config.yaml
num_hidden_layers: 9
intermediate_size: 384
hidden_act: "swiglu"
norm_eps: 1e-05
init_std_qkv: 0.0496
weight_decay: 0.016
warmup_steps: 0
max_seq_len: 512
dataset: "wikipedia_en"
MLP neurons of a small language model. Each row is named by its layer, matrix (gate and up: input weights) and neuron, and shows model dimensions 80-175. Each number is 50 + 10 x the weight over its row's rms, rounded and kept within 0 to 99. A neuron's up and down rows have the sign that makes its largest values positive.
After each neuron's rows, "fires on" lists the tokens most often at its 100 highest values on Wikipedia text that the model never trained on. A number after a token or word is its count.

L3.gate214:55 52 53 61 53 39 38 51 70 43 41 34 64 35 60 40 62 39 38 57 49 48 39 35 66 43 54 55 32 62 31 41 46 51 54 37 42 64 59 48 58 41 30 48 65 39 58 36 43 54 41 40 43 54 42 50 57 30 62 51 52 30 66 47 49 55 48 44 47 49 59 59 43 58 46 55 26 49 59 66 49 55 48 34 38 42 44 57 47 64 54 51 31 41 64 56
L3.up214:54 44 19 44 55 51 34 45 55 54 52 58 42 52 35 66 47 52 52 47 63 42 33 57 52 55 61 37 58 58 48 59 35 58 35 63 50 51 47 56 42 54 61 62 62 60 43 42 56 65 53 61 69 51 48 40 57 51 63 45 51 33 63 53 59 53 34 47 47 31 69 43 58 49 49 47 47 61 61 48 54 34 47 55 41 56 63 78 64 71 38 34 43 41 44 44
fires on: " Mo" 23, " T" 14, " Op" 9, "ret" 4

L2.gate229:45 53 52 44 42 66 61 67 32 41 50 53 66 61 36 59 37 35 38 39 49 57 58 43 52 53 58 58 60 60 31 62 52 43 55 50 53 68 35 54 42 60 59 44 51 58 39 41 55 47 36 48 34 39 45 38 57 40 54 58 51 33 68 65 61 41 55 66 60 38 44 54 60 49 76 60 36 61 62 66 59 69 55 48 37 34 44 44 53 45 36 63 42 48 49 63
L2.up229:55 45 36 42 50 52 55 55 55 26 35 48 46 38 61 80 50 66 51 55 47 57 53 41 51 55 32 40 45 59 41 40 63 48 53 43 48 52 50 50 63 37 53 61 42 49 58 68 54 50 47 55 35 35 62 48 47 54 64 63 46 57 52 69 63 38 45 56 46 48 41 41 51 51 51 42 48 50 55 36 49 40 40 45 35 32 52 44 58 61 43 62 47 54 64 70
fires on: "tra" 19, " over" 15, " part" 13, " inter" 9, " super" 7, " sub" 6

L3.gate299:52 33 57 47 46 50 46 26 31 46 45 46 30 38 45 40 54 49 48 54 55 40 56 37 61 73 56 64 56 56 61 36 36 53 42 41 61 46 49 32 54 52 54 59 49 48 55 50 26 46 64 59 51 52 52 42 32 65 43 43 47 56 45 66 44 41 67 70 38 49 61 60 32 46 41 61 58 47 55 39 58 51 43 41 42 47 39 57 64 31 43 53 65 67 34 52
L3.up299:34 47 53 69 55 44 50 21 37 62 66 28 39 51 40 39 60 44 56 55 52 37 47 35 46 48 66 56 46 44 43 30 40 58 45 62 37 39 52 55 45 39 52 52 47 62 50 40 44 53 59 45 50 61 50 54 44 51 61 45 49 53 54 74 59 50 74 40 61 58 52 55 45 51 70 57 45 49 47 40 53 58 58 34 35 64 39 33 54 39 51 64 53 60 37 58
fires on: " G" 29, " H" 26, " J" 9, "H" 8

L2.gate45:50 36 46 45 55 38 64 52 42 46 54 37 24 35 67 50 45 54 36 60 55 54 49 43 47 50 46 67 62 74 49 72 57 33 44 63 49 47 62 53 37 48 47 63 40 55 42 56 61 42 27 62 48 52 67 34 67 34 47 41 64 59 49 42 52 50 57 31 70 59 55 60 60 62 38 61 49 55 44 46 58 38 45 51 49 37 48 60 42 66 53 49 66 45 42 51
L2.up45:67 60 65 54 21 56 44 51 60 45 52 40 48 59 53 45 46 38 59 45 46 71 46 46 52 53 59 60 57 65 61 44 63 26 44 41 48 62 40 44 75 45 37 45 51 53 57 35 58 62 54 63 51 63 49 50 57 50 33 39 48 56 36 52 44 52 51 52 59 50 32 54 83 65 38 48 31 67 59 53 52 41 33 56 61 51 57 44 48 49 57 52 39 65 39 60
fires on: " St" 37, "cent" 13, "und" 9, " short" 6, " Est" 5

L2.gate265:36 52 66 65 69 52 65 29 56 49 39 35 68 51 37 57 45 64 46 57 39 46 38 56 59 65 35 39 48 36 43 31 58 36 49 47 58 47 51 48 44 56 56 60 42 64 71 48 48 60 51 48 46 58 51 32 50 50 46 52 62 45 69 53 46 39 53 55 41 39 41 51 55 41 62 49 42 55 66 44 50 62 26 39 38 59 34 30 58 47 51 75 63 51 63 53
L2.up265:67 64 47 52 55 50 39 42 48 57 57 56 84 52 39 49 42 54 47 54 54 39 57 46 71 63 35 43 52 46 46 68 51 68 41 56 60 67 32 48 47 63 46 75 44 67 69 39 57 56 47 50 61 49 39 69 44 57 51 40 35 45 49 38 31 40 53 61 48 41 40 47 53 47 52 45 50 58 61 41 56 54 38 50 46 50 47 47 52 42 54 63 45 39 46 32
fires on: " pre" 24, " World" 17, " Pre" 13, " Uni" 6, "pre" 5

L3.gate340:59 40 32 40 40 63 48 42 38 53 53 40 43 48 38 46 55 38 48 57 38 62 40 39 46 45 50 40 54 59 65 33 64 56 45 48 60 50 30 45 47 68 57 64 33 49 49 54 67 44 57 54 48 59 42 44 48 57 49 61 37 31 58 41 49 52 56 54 52 54 52 32 38 54 51 63 41 43 37 36 62 52 40 49 47 51 43 48 56 49 45 45 59 49 67 37
L3.up340:56 52 55 52 58 38 43 37 69 49 58 59 67 57 44 53 56 41 56 47 45 57 57 53 50 54 55 63 58 49 55 54 58 47 41 58 46 50 39 68 70 37 43 51 40 39 57 14 52 45 59 42 31 36 52 59 49 66 44 36 59 56 53 60 55 67 62 43 61 41 46 54 58 42 73 26 48 57 32 78 46 41 54 52 46 49 47 63 56 57 45 39 61 54 48 45
fires on: "us" 19, "as" 15, "ez" 7, "os" 7, "a" 5

L2.gate168:40 54 30 54 29 61 55 66 48 52 44 45 51 63 49 47 60 42 54 53 43 51 41 58 62 43 38 69 42 31 35 65 50 67 57 47 50 52 50 58 42 33 39 53 54 41 44 57 53 52 56 58 59 62 72 47 46 52 46 41 56 61 55 67 49 54 61 59 49 42 54 42 51 62 54 53 60 34 34 32 60 55 49 31 43 43 51 53 57 47 36 64 73 33 44 43
L2.up168:47 53 45 57 40 54 58 54 49 57 50 55 40 58 51 40 60 44 55 62 54 37 42 71 49 42 51 62 27 49 38 44 46 48 60 48 45 46 48 75 34 50 67 56 47 55 52 60 61 57 65 54 62 61 75 52 41 51 65 50 62 52 56 54 39 60 53 66 45 51 48 47 34 66 46 47 46 44 38 39 79 42 47 44 47 39 52 36 52 46 58 50 50 55 41 63
fires on: "|" 36, " from" 32, " is" 6, " including" 4

L2.gate262:51 51 33 62 49 44 54 45 60 33 62 36 40 69 51 35 65 64 61 36 47 52 33 56 47 48 79 45 54 40 64 42 48 30 72 51 44 57 56 47 56 34 47 52 72 58 69 37 51 65 58 39 52 52 40 49 38 59 55 45 53 36 48 63 42 40 49 54 48 51 34 54 49 48 29 44 43 65 57 50 55 49 65 33 44 36 58 45 51 56 65 56 27 38 58 55
L2.up262:45 60 57 46 49 46 59 66 36 62 44 49 58 45 42 47 53 58 37 57 50 37 41 37 55 33 60 53 41 53 50 60 49 48 27 55 63 58 40 37 32 46 44 46 54 34 59 49 34 29 71 48 36 29 51 50 42 46 41 54 73 48 41 48 50 44 80 45 41 63 41 66 59 42 45 63 42 51 46 58 42 57 51 43 51 47 67 47 56 54 41 42 56 26 54 58
fires on: " played" 28, " is" 21, " was" 9, " p" 5, " took" 4

L3.gate123:57 52 51 44 43 37 56 52 54 57 32 29 40 48 63 60 45 76 50 51 57 47 56 45 55 51 39 40 53 54 40 33 66 53 55 40 33 41 52 60 60 40 46 55 50 34 36 53 69 55 47 82 59 55 38 38 43 55 43 52 56 15 44 58 55 38 43 58 32 40 45 38 52 57 59 48 56 32 59 53 48 57 44 54 30 47 59 55 66 40 56 65 54 47 54 59
L3.up123:50 30 60 56 44 63 55 41 50 48 54 56 36 37 53 60 54 48 50 50 51 49 50 46 60 55 74 54 52 46 49 40 49 58 46 60 45 51 54 57 49 55 44 59 40 56 57 48 37 73 39 51 49 60 49 37 53 62 54 66 58 45 35 52 57 49 48 41 47 33 52 52 60 47 49 49 57 63 60 36 51 61 61 63 40 87 65 49 63 58 43 60 58 36 51 53
fires on: "un" 15, "Part" 10, "ign" 8, "du" 7, "cu" 7, "li" 6

L2.gate36:24 51 35 61 57 47 48 42 45 63 55 50 36 75 45 48 36 49 51 60 32 53 59 51 50 53 43 59 51 44 53 39 57 55 47 38 66 60 61 47 58 57 53 52 53 55 56 35 50 61 59 36 50 42 39 53 55 49 61 61 60 58 42 44 46 45 54 60 42 54 39 53 53 56 21 42 41 43 61 58 66 57 59 27 60 67 41 48 59 43 35 35 59 50 49 40
L2.up36:26 57 54 61 60 54 56 51 43 55 46 66 59 36 43 31 37 42 63 71 62 41 58 48 41 63 29 27 60 76 57 38 48 58 45 43 51 46 33 44 68 56 44 44 54 80 41 37 53 67 45 29 49 54 52 51 50 44 39 52 45 46 53 50 49 41 42 47 42 52 46 51 45 50 52 44 61 56 54 55 42 48 48 51 42 48 50 52 44 39 61 52 55 42 60 60
fires on: " do" 23, " con" 16, " Name" 7, " football" 7, " found" 5, " Jenn" 4

L3.gate309:62 52 41 38 64 50 44 50 55 28 59 48 52 72 53 51 41 64 51 58 62 51 50 51 44 62 32 54 55 41 56 59 45 46 34 59 49 54 42 44 47 56 25 51 27 46 54 47 48 47 65 50 66 54 53 43 48 63 33 55 51 37 41 45 57 54 53 36 43 58 47 45 58 48 44 55 55 54 64 38 69 48 60 64 55 46 38 40 40 64 50 41 48 55 61 65
L3.up309:44 43 61 66 46 43 44 49 53 60 56 56 53 37 54 49 48 62 49 46 66 54 56 56 60 45 39 31 33 47 40 48 53 56 56 63 60 58 58 61 51 56 57 52 41 53 50 80 58 45 44 40 56 57 46 52 55 44 51 46 27 59 47 42 49 62 46 51 50 38 46 54 36 51 45 48 47 31 54 53 55 55 42 41 58 59 41 46 32 31 55 43 52 52 43 54
fires on: " de" 31, "-" 20, "ic" 18, "tic" 12, ":" 7

L2.gate246:52 40 43 51 46 49 47 71 42 30 63 42 47 64 47 52 58 60 45 60 53 56 36 62 28 46 32 63 40 45 51 66 45 51 37 52 56 60 59 38 47 49 38 50 38 51 30 50 38 53 54 51 55 43 50 58 42 59 49 54 59 45 58 62 51 50 59 47 52 56 46 50 41 51 38 34 66 58 47 58 51 45 53 59 47 53 45 40 39 61 44 38 47 69 45 71
L2.up246:53 54 43 56 43 36 55 71 55 39 50 49 50 52 46 57 32 53 68 57 51 51 53 53 30 30 59 55 43 45 36 52 47 45 36 47 57 59 57 57 50 53 32 44 44 59 41 51 48 52 56 52 71 38 24 50 44 48 51 59 52 39 55 54 47 50 46 52 46 48 39 45 43 70 45 28 60 49 69 58 51 32 60 64 66 60 51 66 65 45 60 39 44 31 50 69
fires on: "\n" 42, " Total" 11, " ISBN" 6, " also" 4, " ===" 4

L2.gate187:41 53 50 58 42 45 59 26 53 46 51 43 58 40 51 59 39 45 61 47 44 39 60 56 44 51 49 47 56 46 57 54 66 45 55 46 63 62 37 37 57 43 57 41 61 38 46 55 54 49 48 43 50 42 48 58 60 66 44 55 43 31 44 55 72 51 51 65 46 57 29 62 48 58 54 56 58 54 42 60 46 58 53 48 48 60 55 63 50 42 38 43 51 39 67 61
L2.up187:52 58 39 58 49 39 58 42 69 44 51 23 64 31 49 41 44 57 36 64 60 44 49 46 59 62 43 44 62 58 57 53 82 55 44 32 52 54 34 51 54 40 37 59 34 50 42 47 38 53 52 66 41 57 61 47 39 61 61 60 33 45 43 49 50 50 50 53 46 68 41 45 54 72 57 56 58 59 49 60 60 51 38 58 38 49 38 43 53 30 50 45 46 52 66 39
fires on: " •" 19, "." 17, " income" 4, " age" 4, " for" 4, " Cat" 4